MLP neurons of a small language model. Each row is named by its layer, matrix (down: output weights) and neuron, and shows model dimensions 0-169. Each number is 128 + 32 x the weight over its row's rms, rounded and kept within 0 to 255. Numbers have three digits each.
A block is one neuron, or neurons of one layer that tend to fire together. After each block is what it responds to, as a language model described it from the Wikipedia text at the highest values.

L4.down148:132137144070103119121128085138126104073158139197166133156100130062120095134147096135111124115057193192147147111146132142096183133114143109087137152169147126130152121098162134165100106157133145134103129111068141132112124146114069089155183176107139116054105144101198072130206155131124156112147122120093067135195133101122126178140099095082143100125141094115156113167105115183137136120134131150128117150120118152093113126115149103152076149162121139153115134142154084102186131153133154191158173133129127127137121131
L4.down188:137065115131195168138106094187141140122108129171105157083117141168088130074117135178150119080108142111164139131157141166143140117114113113094144087122114135152146114180173181124111129189145092097131131132062100181095183104151155151150108118130143103131180172121132158142083120099132107123135117108160042122161144143123152199098209167069134105109195103123175078136160165177102115106118119126073162130150151108125230119162178082098092093112098139144082180084149147145117095112160121152107080153160141139056032098
L4.down322:136087124143141139145111102153094135090130145138128101134113120185156167084124142084113129162047130121131098135171195131139127138140142088095102104090123146101178104116097154140159131079181164133138138150106100141076142113119141107180093154122145127147149182122108100167143112122129094112129110118127116137111110162136127132127157122116149081207149116099110143091120125179115157166130137121141137129098135112148255088170103162142068126149165157117139099102155141143124123074103128081139122118133176177147159147
L4.down325:143089174083109125113084105149164195151145094144127158145103151158088097115130168149167168161130136109153153172132152128121121088203127136163072173144104147113166089132188194109092125081169159114133117055094103098132091119132110200110076131125157087111123138133125155133043131059110155157111113126111090125099112182096113093094114153119106123155124110152081187139180149168194098146163072150111153170113138111050192136180088070110161089147140113166165117102101129066084090089157109118125111122131109124092041133
L4.down517:159104158128148143218126119164084114135127183147093149088112129146139057131036163108134190118069112100139169168137139077135186121132102136166034108110126158134139128125143086124122175163126124142133168085046163116213117103120084157109210171181133129100174136140183091131120101085132140142141100093163065112117099146153085137118160181121156128171188125117132126121107173117098119153187124134143139124154191094131161052144170142111115141160116143186120135122093114133152097095149118111103095128120130169110078118
L4.down696:116099174140143181132182102130181129233109121140077103085094143116116124178085112157174120134125107216122136136164104120111093083056175112124112107174146106126158140132179183063133090168147091088101100098081129089138114131119144185154138164135123121109136154186134189103030106134125117099089123135111135170137158078116124121134201172065089146090130163149092093121137143138172082141095100155099182137103137139157164074174161123128187135140108151144103107100162164122152113100170129134157131213164137172056081101
L4.down1369:111101144131159161194147101158082124129151175120069147076095143161149110093059141112094170114087140104130159143111103059121177141106095109121048096119115152094131124116146119130147130144110138132109189077044129114243113095119140160145212167200107114110190124123193103145124079086136145158153135104158096169115130123118110157122155174123149109144199167116171101102094134133106133148166150134147102138150206106137081103150156181116111125151150144160159144116104093202147091123163112094087108126124134161126090111
L4.down1671:119129126123159132105192081146127112100175129166104138159112117167126171124120111140186122124142164132121145142140124123141108083090119161128044153175107116129099196102074104146140181166134116127165096131100121177115104129107191107195125130145112108186150101109082095143116133098095131104060148143170133172143141144126169160120156090138111164155087088113112129063154083128185140185119129144139076138169210097159173153127114140108097189118142064124106203127051100189104143132086145136136176107154127092159192180
Description: Common nouns naming a person's role, profession or relation, placed just before a name or after a nationality or possessive, such as rapper, brother, chemist, ruler.

L4.down139:146127163119172116132146126166153062098174148126101106115136066082130101106111138161141108151110118168064101168106126173135154112120132116130170121079072064103114056162124134155137176084133104090164088133140107107151157137096126120102167130183148174096162098091119164123130118127049122086153085127095108138124136115101126114084074104080106132143168154174150158112184166125105147092106138146121170121120138126151000083124137148106128118153142133119142122161110137108123086147170140126095127100158153092138151094
L4.down166:118079130089173084182138103143132147154143119183129086121159111134141126100174161109135141162141093115131125075117107120168101113091080100125136094111092119131145106197115099130145099146146095125145145112110143176111205079114139134117097105121130157135142119112085188128125117103077096105152092141103151181089135136125122071163084165129103102136137155143161117125126190155087169088119144107116181158127120108195071083109117130124113087123095128147135161151134097117086096108106178140100083152150120154103100128
L4.down443:100049112137155148166176164136111126152162155160083060137151103130113216120123107142147147161087120162151148143148098136183178144053085109130075101115117152148134138130114055114134110147121120109127147162120171160156133069181149106109170106164167122148141139145073118109147107110116125121173143106123151139094197099133105129140104184176068141131128121180175116079126167111103144144074145150136155160196148099230186074137080129131117129096112132141120164128075089167103080098116116066107123102114098170166096113
L4.down626:116099076113151110135129117149080101160112160110136085122145136195156117136123149074141167100052143123122141115160100116086116149159132093118097092101122134153164064201118129102149135113195175154151116129103159115125128100107110095149089097174122145137138110168113195099100140165121099143124114115128138117123139098154078067124106074176144130168138090146128140136124142153141107084154098106157131168127116086137050077131095125182137134139091159099135210122118130140127096116109102152079138145152124190136077131
L4.down650:145051111173106199218139153070102090130117149092102099133138141131122128097075138106098101132105148090135109098114105158136108129041092118104146067134152145137165107141095133122127124119053103105111128123139157164206103091164121137122174143145122115106169135126141145125130121132169126132173115134179148186078151075148142139119149134149122095135161111132171094114103174118133145071138145150094137147067164135179090091114080091113158105101133114097125145154113101139134117119113133099126133139139134145125093096
L4.down761:161124103092140162174082138070153158093134096102204135133166073121184132086133151209119122123126135111072080149110148168151122159187154150161125147102127112133081082124128099137121112112157111083139167187099088110100157133193168126058069108118138172059174078113139213173135137155177120167080112142089111130111107068139139125133187130063172121174136149126136103139121134131094120063089156120156096174124106192113142092108119172137127126102153181139096104140136162175148116169148107154077135115124110137096092155
L4.down1556:114049147061112205197142106086134094134150129105094142094117121081158085114142157072145145116105092124138179149106153168170185113128080105132125125193132115134108092141156096158131141088120056133166172096117145097169118156155094114138160134095165124073150147110132111125141146074095155108148103152124099164132162100078117098119111195119114093115192138165190102157112176125103162107094226123133166204122177146141009044130156094149096078149121165131156094148169164130115057150168126154118063164136145162142079143
L4.down1566:110161146107133111113096138103160085218092128120146141117119143078133143109194177142138092128146058132059143142107151133147211106128136121116164129118124084098091116155150096155094118105122049146173093124133176122126148149110128167177097147085137141059133096128079141113079125145065109131103134104094114131203135129073111108065149116069132108092111131102100136144143174152144124057095118171120085112155130157158133082104082121088095135138091116136119079118108138158128109129114140123130111131165155135141125128
Description: Word pieces, often the first or middle part, of proper names and titles in lists and tables, e.g. Haz(are), Rand(le), K-ral-jevo, N-ing.

L11.down134:161132177108128102078160140128126087104207111107110162140140106118185117146135150161156129119135072109142201073126126137180111142092164090179226108116113081140083136039089126134120133223100160145182123148120093134112149123138129074101146071105150146158114114086134149169127164117157161087163151140104185069098067112131102138121084164133147128106074150205150145155065130076115046132106088154133172134155126107158144090110143128092150084107090143070117144150134206088087096169132168102129098163141145089071150135
L11.down139:161122126106139190083137093123103098067109132089120111140098177101170147120171125143122068127164135124093107101150166119178114159133128093164175139118109104155095164102139142129148101255100140126177156127146121181137145166155055138151090116148160113163107120132139105135129192113059117099142124107088153137104058124127108107109098121136158113111074165153133139117082083045132135145117129117174144101143171087144216141176160164108081156131113177118153133145172129109145075162185172110172095114142123055074158109
L11.down683:105146091095129165122128117151146125110064155050088086098124123195149192122131106165094099154164146134105084136127205158218125103182085082149180129100120151105089110134136115096164137255104116131107139152125106170169118178146149145159152098156166227181077108167097096120162184132142153111122105132123137110081065136163163130124053088115150186110117194118115110165060092070137096182108115105152114087116119128151255147170122086144096123116100118074128092118148130128095110145132126128105147077098131076104127126
L11.down688:129170115084149167111109170147159137083158149058132086142121150092181158099172102196146132174120153143133083125126201135195096155217109068178145165110112149175107084082117140030176125255084155164149105124128083151111111125126072140122104146126121089161143127115092107083156110115110142102138160114056188141124101136091181121168081122085108157091054159163140109204146115062130101119116121090129120146165110153198190100173176148107102088148129148092160092127139146130113144125110075110132123175136204115131148188
L11.down886:156147110120148164117116088169123141115151146168141138199130149123103145116153134159142116167147148132113145099084182154144147167163135069108223173134102143119107136147127164136161105255119100102194098151151132146149138125141070129124111118116135138157137113095157158086117149072085136090107137145053129122055064136150119155117130149128102127112133134169141147180103109085075129153123151114131152116114144088142155140195161088102152159125186177090100164124143123070106088133124132107137122118096114078082129151
L11.down1070:125117117104158224131098100125156090152104127106137139204086093129154123127148087160153100136116137096156149167100167160119058178169140181155176158153107142150095105072124157083113116201161103126146156142129146162205100131120162110125128092171102138156121106159084096107130135144072126152107109111096172120098115122174117118084143129081093184119106080163159156111153120157132095184110158142130165192128084083153154156129138119086154163163134177107126116168132130122144068122134111159122115195135090138074098133
L11.down1334:119094127147123200101137122145099171104148137134125109176107164157154174127118094090137079100158100101122093141097162117138093165120075142166213122121117129119105123110138133094166112180069162095138124112143097144117108120106117094144125118141141118163076157150112124172125189100083108147145147122109165148161077130175183090105121084160144128153150174174149130095084085122143161115101083126150122092086132089090255139151172117120111153083149153104130098152118115054167139137127121109172145106158136094080177073
L11.down1771:145136138118135174125103102115135120083112148109132126169129155138175103134138107212139107144112169148090094137126133132204120190166103093186178154135103116123096083086160139128148131255121147125167102158155152158123142179128120113130101119140103163171119123132119134158138202124053142139101142101012119159121028144149110118063112126135135151114132195159128189171072135072108100173115142141170164089122133057131255133157116111121113173188112144112149125128141154105139111163108118086148149101136111075067164096
Description: The full stop ending a declarative sentence in Wikipedia prose, including after a closing parenthesis or quote, such as "Halsa." or "(figure C)."

L4.down170:079099098080090144158144099136110159114082101120152128150110164159142043157134159118163141159039140121109153122101144103127216135111070086113047144180133127161080155103183163154085112133102095190188132124037128101112113150081136172150111131131165140087160166142118143154071133105161177086102151121154061163156164139082099143168128142165103106110193109187139168087087163144097114126118149098136096158199141131169103120107129096103090120146158099143137142164127151148129091170122120112164134126081206167146148157
L4.down299:134136146140169145120114151076152135192140069123172134100169142125107117066122135132211094139178104153115175089099146157118145137166170086135109130187127093199142138141130082138099082101096134059139098151167162116082121160114068154145079070075144127117121151122119179092158106158129107093127135201098114148164131153073174154141111135116118100146104085170102144167153124197163133154141168185077133125137144165176155154119114135128094104079140120127180121080163136098135198118101085134160119067126146129107170182
L4.down361:154094126192152115108141180124200175171075109098179144071102156149135111086130130151185160171131150157090036136093147155074126113134168093087075140112177148139149125197082124153100131144119142119117065141157132078066122123090068123148082106026094100131116146107037102117131121139155119075128162137148121188142122169117099089124193112085086133117110146126070122137129111142103122127121141144122107123143169121142138158163115157153164040140100124128171114037141159106147119032096133138154108094119149156102150177
L4.down362:110104147087162137114147177132090172134125096055196137105090159172173080121113120102193111148105072177143179074094168142118145054162160087115030149165113096146178125113166077133116089077122108112176105123139112121088081139107113157109129114175139137103175163156131150133123107068149091062110146148134127127116157152123162114150119150126134102112233131150095168109136161103149131110141168107149120113132131114200126107186178105072093118109137129167131107130132180142125109151126107108148109086125167117142126193
L4.down1249:197123206084164143113074189092142063081089101133147117150111089112116143129084130150170109124087145140122102185103177159155107099156164109158137096149120128140205140082087124162151119063133122150151090112144139162084134114133149121171148104123145104107151116089161110178135151145080119114107125148086106123177133091117119123104176121115164080179096066162154109141187144149145162104087171109152118167134164156153196098154149148167112135094176149175132086075143161071129139117169163098181125096090129164060092121
L4.down1279:140148136118148122194160178174108134165133138074191146116110164132178072108157145094174144155104029180152172105178140107128153083114180078134085105125098178136133125137153119182146051148153132105166122098113124074143130093112071120136138102110109142134102138160128175108141098148113101099125113103096134116103115157167131063147098152157115114135172179164119162135089101118135067145129156060170126104176082109194144142132104080129159105102110159118120092150123184042183158162173142103178136052132184122099118071
L4.down1309:151123120139149063116152155131184126125120089086216086189131129098180099193130179081121125124120139144109051113130112112151080162156125093110142147150158095143160069110118138139141104096191112143101092147139114143106155151075114162133097119036149120106140126135133144109100093123129092138195087154099113132100145147151129141126117154150118119132086127132110074110185114160183132120105107098129164054111125083125179129171116124153131082090115085126100130106125137049145164177080108084128093124125149185081062118
L4.down1755:173135130085119098100155140107132157112113103105219138100152120177099090134102098162136151157118112163133114106169144108053151055181192115103047122159154182150192104149142175105105119099093138095117102021143186058118123106089067108152134132079142061109153111104158064193202146121137115055070119149109162125146139127153127138094171118113187102169145131129092110135159094130139134092137151139158132093164149117103081083212176188154125086151148157156182139025131180102112118114181085189156133131144159110162139160
Description: Fires on the head noun ending a noun phrase opened by the, this, his or their, strongest after "this": this arrangement, this time, this region.

L11.down97:170127125091191075133131181173099168150106100183133094128136143164119133143127113087187129097096110138129134120124138185103125098109178128143061064167041141142187117125110158168120152136140123122153092094121157158152080075118096102160161096170079121124153102127173149123145124168123091183040119122169099080147148156137158129075121125033126139112089105150135161134185116081167153157103158116127128096160130149153133148128164157101125154110110178138071134142140185127151123148142117180154125170102131140088081132
L11.down290:137162093136086126144201114129078151115154120141123141123079103096146178117137159159073163180130171202145107108149127172154120133097114083097149194160119134094137128137116083197104110097110156112149088096100155116131100168112140148147096115106089112109143107158087111171116148158119153127126159137096063100100170132138071098166097175100098137154090107157144090136150112134105147102126166106164181157124135119028144104064090141118174054086111111154177169115153120116127131153156117123147114162138119101151061091
L11.down422:074143101166118139145093100114160137093122152132099122152184164167084163111105121150077127120053063064154127145133168186102113152104080149110080067124145151113114130089134116122150133135126125107121128152116176111099191163133131132105036090098143167117123167107097091125097120136066124115159137135181137148111145105106205139121140130193106154081100102185106143088180175190150112145175122128129134104164194152152111094125141091155137126114143057086099119105142143110087130173135169159099159093157120138139127094
L11.down467:104120095148111116116138098167111130137070157127174117118123141123086120126178153138186162116093099179160080101120148131115043131093103135106135103132156126081120156122124108134175101155136089107155113101099092160125154147088122116141089103131140159134143103165083137156132119096131123147097151089157142095131140127192190158144159164116161182078097117141149151105115082129110115164102116110123084161058059175118163114115141071222156171160122121147089105095149110098080114156147164117100158145192135132095102146
L11.down575:123077131141119101133125155172119177154171154170069117125135159109093172117146143144182056145103180166117164118136158106096158074079130094156043183177109136110107105117063130118169084142107101144184100126071166150126111115107145119068114091137121124144102066128119100131181182112122119213126132143164146125113111185112118165145166161092104145141133153143205138127140121088108129122155092099068114201069099129142219142171111141120164152128139148111102165114172088122179155156126158082156199166088117130149126124
L11.down932:115143150102147152131116131115107114088148151074117188097057128145120121091191091170112113112116124086142114144133176197109119111131135152141000135080067181153167120126129132127128118127105161136139134181165104149126118185138125137173116171145098092103108119149094160104127203134130157125138106076122108146130132124064154140173144081186114139146153125147154133087147109079100092127134142141130160134173120123135134113075173150154078095132100096096133097159183136114192151120150136119143183148092134085084098189
L11.down1825:126104142094161141084107147152144124120104115090113128136114101154154195146111127138142104156110089125116156168117197104125094111123198139191000130161169147093103168125115218143150150146137140135145122119147104133180135136144141146151150107150104094179147161118132119204092143126094143124164108134184129094068069120110123158127132170109126160159142175148139181122113106091105077143145148129067137125144108102121131113158159131097117134117075112131107097135132172164107104152153147120059091133099132156096097091
L11.down1834:143099186111127153109157079157180130104044147054136093156093154134158123127143083175114148143087132139081114159168112148104156130128079115067147183165126113127111169200139206145147151162091149129066166103109120144131100048126115088132132122120119146163127112113146118139144138120115134081172149126146150124216124115096142100123097094057091201104126094143114134173115108129107136155106128130114163114093137150126156195151127156136148090100100130108173113128168052206156162149126124184135086120143142102138120145
Description: Early or inner pieces of multi-token proper names and titles, especially places, teams and books, such as Kn-ares-borough, West Runton, United Kingdom.

L8.down928:132126133135164178105145134082109140066131141110093173102133158129167086102084120146128113122122132073111157118101076100096120160112084105175140055101120166137073073098162162154144118116058153119144100129129112129135079130123183101097129125106117117158131154104159099167171137098120161064082145113097145149102134131160092106100164116107157113115136162144178224201088137079125130147104080147135116110150201098114163099136117080122135203134164165158096127175095140118140085104135145145059130125083063114058109100
Description: Periods, closing parentheses, commas and linking words (and, but, so) ending a clause or parenthetical, e.g. "(52.09°F),", "D.C.", "on CD, so".

L8.down782:088080140188161119161135083182113150078089119158135119102088160160117129092171132113132125154065105127147136110172182103086094045153126117148184116114112121094189124132152062160108101118076138114182144039132134169116090130091119157111122081119071150124153111145118154176127095125096169102075141088131180196085129133115096124134155122130139137172135093114166157127149137114155145101107110116155159127078152079078078120166110131149154131142098129096153107142139132070173122109147141107134131157071115174151111180
Description: Later word pieces inside proper names, mostly German, Scandinavian or English surnames, first names and places, such as Kofl-er, Hol-ger, Hol-ms-ley.

L8.down1671:146176079130121091148130184131151142087068163165112140139102153106131126144122119177142168123144164197158086090138109100165115112107112111103130157141142163088157130147117153129108115155088081107085140163127092157133092162110084135129177093109093068084134178116151105127116048146134138188067155184114127135150132182172119153143111146116141114143181110134156112112104109117113089141172064138136160143133143167097128098107121150148218092142205122088093097114146105141178084093170186149103135162156169082112171098
Description: First fragments of multi-token verbs, mostly right after "to" or an auxiliary, in narrative prose, such as subd(ue), res(ist), h(ail), over(come).

L11.down115:071087163137161146143174114067124097164114176165161101150125110173166104106117127130159104106119121147143131152172173126122139062130161169134129117093060158103077130108093144141115164115150132110081149114102131163085070149130157170157100126157172176098126106197130117079127108145176159144174110126135104070121110108097148176124103129153172088140148089161123132127169147099165136127118115154194158163152120129154143153157158141111143082192138118127110218156050103142125124204081092166102160112135129149112133054
L11.down178:159204152144060112163158158106190116130160098166133145127091068133088112147120138093114126148103129167080163165187135188085129126086065097083178106128142094110109114117101124122092149154169173123102142153158110097163143076106122118138166161142123122107159188138122082069093156075123121141149162030156068144129127137131112154108120154131109117150130141118091162163082222158097119085159102147115096086136089112130187097098128046148117074173122075141199155138100134151094124117155176166112118060071116140164169150
L11.down459:113107118120126101124145154162102090158148124189043147066106122092109079123121136142120106152100155155188103117115078129132046075134158121117156153143116079112150162155073085102142074089142115127149133087168120155075140127097109133143140105083150134184135062111125133164125153155144127069075102099145117110127119152151114086129093129065057119121101072111103153079111107153169108117133138144148134159145159187119104133138150155131129140138141202115087128139149122109140071130172152166157098124172134125129119132
L11.down880:130168163147086178102143124116163077083135116145096133159135168127168136113141165112070130122117129177107169152134136132134153190098189126130144109153114159183140117138096082104133117137101125146140148151160082071091177112148129150157112117073086074111107096093085120105102163111160078155061088122148166171152148096121138103176127155169052188110135127158181131107072135107125124168119145135118132143084135169178165162110091128109108189101183124125144141156163139115124132157107116085134111066121132129140116104
L11.down920:172106164136087130148093090111112178054124157175083120133071139148118162100124131160125116127135121095114114085114069144120129102131104127064140138109070123118033131152127091112131121156207164126137150181076105173166115045132160195099121168095094152114127057139182127122137122148116123107161050119122120128092091162071133146101137144111130140188128128125166160125074151137138154176144176155158115123086135065123117118165077122069126129189128117155217106065145063106118194144129147120106166093114110149143175095
L11.down1718:093122164132122220074139137148147132139087103171104059134088171173153137102114150152118129142122119140161102150133094102144108082190101097099126134084185148171118121159110129102071133097132138111079084187109132172128126144105116117134134109139155105170111176102135139163098239156147119127171092188176150122128126144094109200121151089088195143120170134138051147105163077109119152100129131095127066111120134166156074173133168144130109066132114107097141188098106153150116182202100152068119122080082091083133108075
L11.down1858:126158137139172113194114150100153157132096168134141155063063111137146159146147155191097216120208154173111169135205100156105143109096154136167148181108056096101099151125121096085140081176164071074117102150125136126151128136144090135143097124112120057177148162129155142110209149135111094152131174146145101104116134189146115131129148158125109070192142131144109159105111123093122139189124039118140164115173116182116097141068120120106115098216124122127098093094083147133124150217094125151143098095125147116145093101
L11.down1933:081149137096176149170130120144110083104098145069103076137167127144141146139129110131102099180173127170112124076154115073102185130156099093131134147176159115152103090109109158157122136142112153137123146126052139122137143115122136152132076187119073103112107125162168119173114210135119134107144132142142164097102117099122098133098209129121097135180161098050186129130106165086086119083117150090125189125086169193150102177200124128090160092188176202151147201116174123190132131072121145123097115074126138084159175109
Description: Single-letter or short first pieces of words split into several tokens, mostly C/c as in Cameo, Calls, cataract, and circa "c.", often after a hyphen, quote or table bar.

L11.down34:078189155092164137127072150064088115183077133160194176108148146105122135152146067138150191132137110165122117153115194150105171153078099133129120145161125067065181170134124181142161136102154119089200095158143091169182178116093151135131106098164141108127089105112125193097172116151130107131123115190125105177057168166150145127090096091130141174140178113128157120106144106143158164136105088180104116162131103146132145123082132139134129164109084208162089093167158114094157140172123095136166137174081126111097103109
L11.down63:119113131153136127119139111153168150101133077114201124116164072120135118092142153120072116136178142106165147114183123108133143117131120130157157189107165106093106095087136189135174140121162167115164094134088183143191093128146138187145117172149166130162126144121110132150145093171127126159124098071119131156166109146152074169185118161113071183197204120106116119152094159130171086111160161110161140170132103136120079117096145092184102149113095150112142135127175138114134100151131130151104219164153138126077128094
L11.down106:142108125155145073149140107138203136129129149165146155079158160106142176122199131167132167133147148151141102140129113106047145139123194109102151124142145119150121147090150074144115151121147163154147101211137149099060193155152076154144100106040175081108123191077176158140137153144134122072085126156092185085169122084092095133112122101103118110169093129168093167106106134221081159109077164116170091104118138111153134140128096109110149089135179132130165152144152139164153127141098148155173115074108169122108101088
L11.down555:190115127081102113123116138163118091133105149031172181134104166104098158095155139149176075155121121065136113127179111073157095145086096099125077173112063174118154172154126098150169120147138125143118134147131107139199109091147089019163155129099089129113099148125204092112115085148105138165118156101159126101122112133145150113085165095133141119131118087071156138166149200108181104140142124123167122166147162129152101143143134121149144112172130139110122085112172190091089125154139153110132193168127116144133148122
L11.down619:103148198123110141136125128136135102140108123141142133096139112147122164160164145163152130162140171063142109128124139165113110162170152122170074146108137095134145161184144098120156088141182112119137156150154121139193162136153145150103181148125086114171162183124126097108168131111109084075077164145136156136062127122147173085123084134119112186113120104158147088092026157093149153123146128131132145188126149111101158139133131173123106083119167138154163137081166084146068111154139132109163114154218130009107205079
L11.down627:145173173116136078108134120149081096198140133134150200082168095151132124088161142142117148107170158115112151121097144119135098107186220083136099120072119096161163181153144082156163112083150126169135154170120154124131154105103134179143125120145165081108118151136174134117152156167131138033080123151132151129120121079170076128145106171113120098128079118173047139080158076155101082130118158117217121106162131140133058146146108165145129173107147100115192138123114128153122121161156126132191084127120146124110055075
L11.down1870:114156112171128118144125182126163142152058095179090158095184106141123139153125080180180137125131131136097154124110152098122142107141192098082081078148141171133119146094125125121142120101134140131144053173110160093130147138111190113094117162149118105148181139156094118140134143128098146113088160162152045079172121152123157147149125153125105174143165111159113129092098103105144146147150090150172131120091133122122077138127094047115187121148180078122167145156113101135132101107104095100083099087089160130146151119
L11.down1886:102078125071164151106154177106118103136127135120123119142110145079154120133169089099082133117146105036151127114161114132059119135154145142171151134146111171132128105165128185091163136149093158086104134118035099134166176127145104149119070208155134072135129167183136062139069172121204116125155141155098133083087075149073093130131124152118141164060108123135176112129116150111100121178121110076108095163113190127109135087130122135160096154135158142153122111196191155099145135098151127118177105218127171106126109126
Description: Last token of a sentence's subject (noun ending, closing comma, or relative which/who/that) just before its main verb, e.g. theory declares, Police announced, which began.

L8.down1170:121120077168163124118106142159123089182139128139137170072138119143076110158111161130128157114121122099126112189154144105105149101165102113101042143125129144135118109111132169148135152160176142115113083154143089098136142122109086123106127180141107116135135126105138116149141138098125118123116099142160234102123135143124174131137078167160173156129166159082117102109108165185084154096118115126142134126128132091157091150094134101161097124125067130148142106114168105118111132134108182191162136160113123061122112174
Description: Verbs of stating, finding or deciding right after an authority or source subject, often before "that", such as recommended, ruled, theorised, notes, found.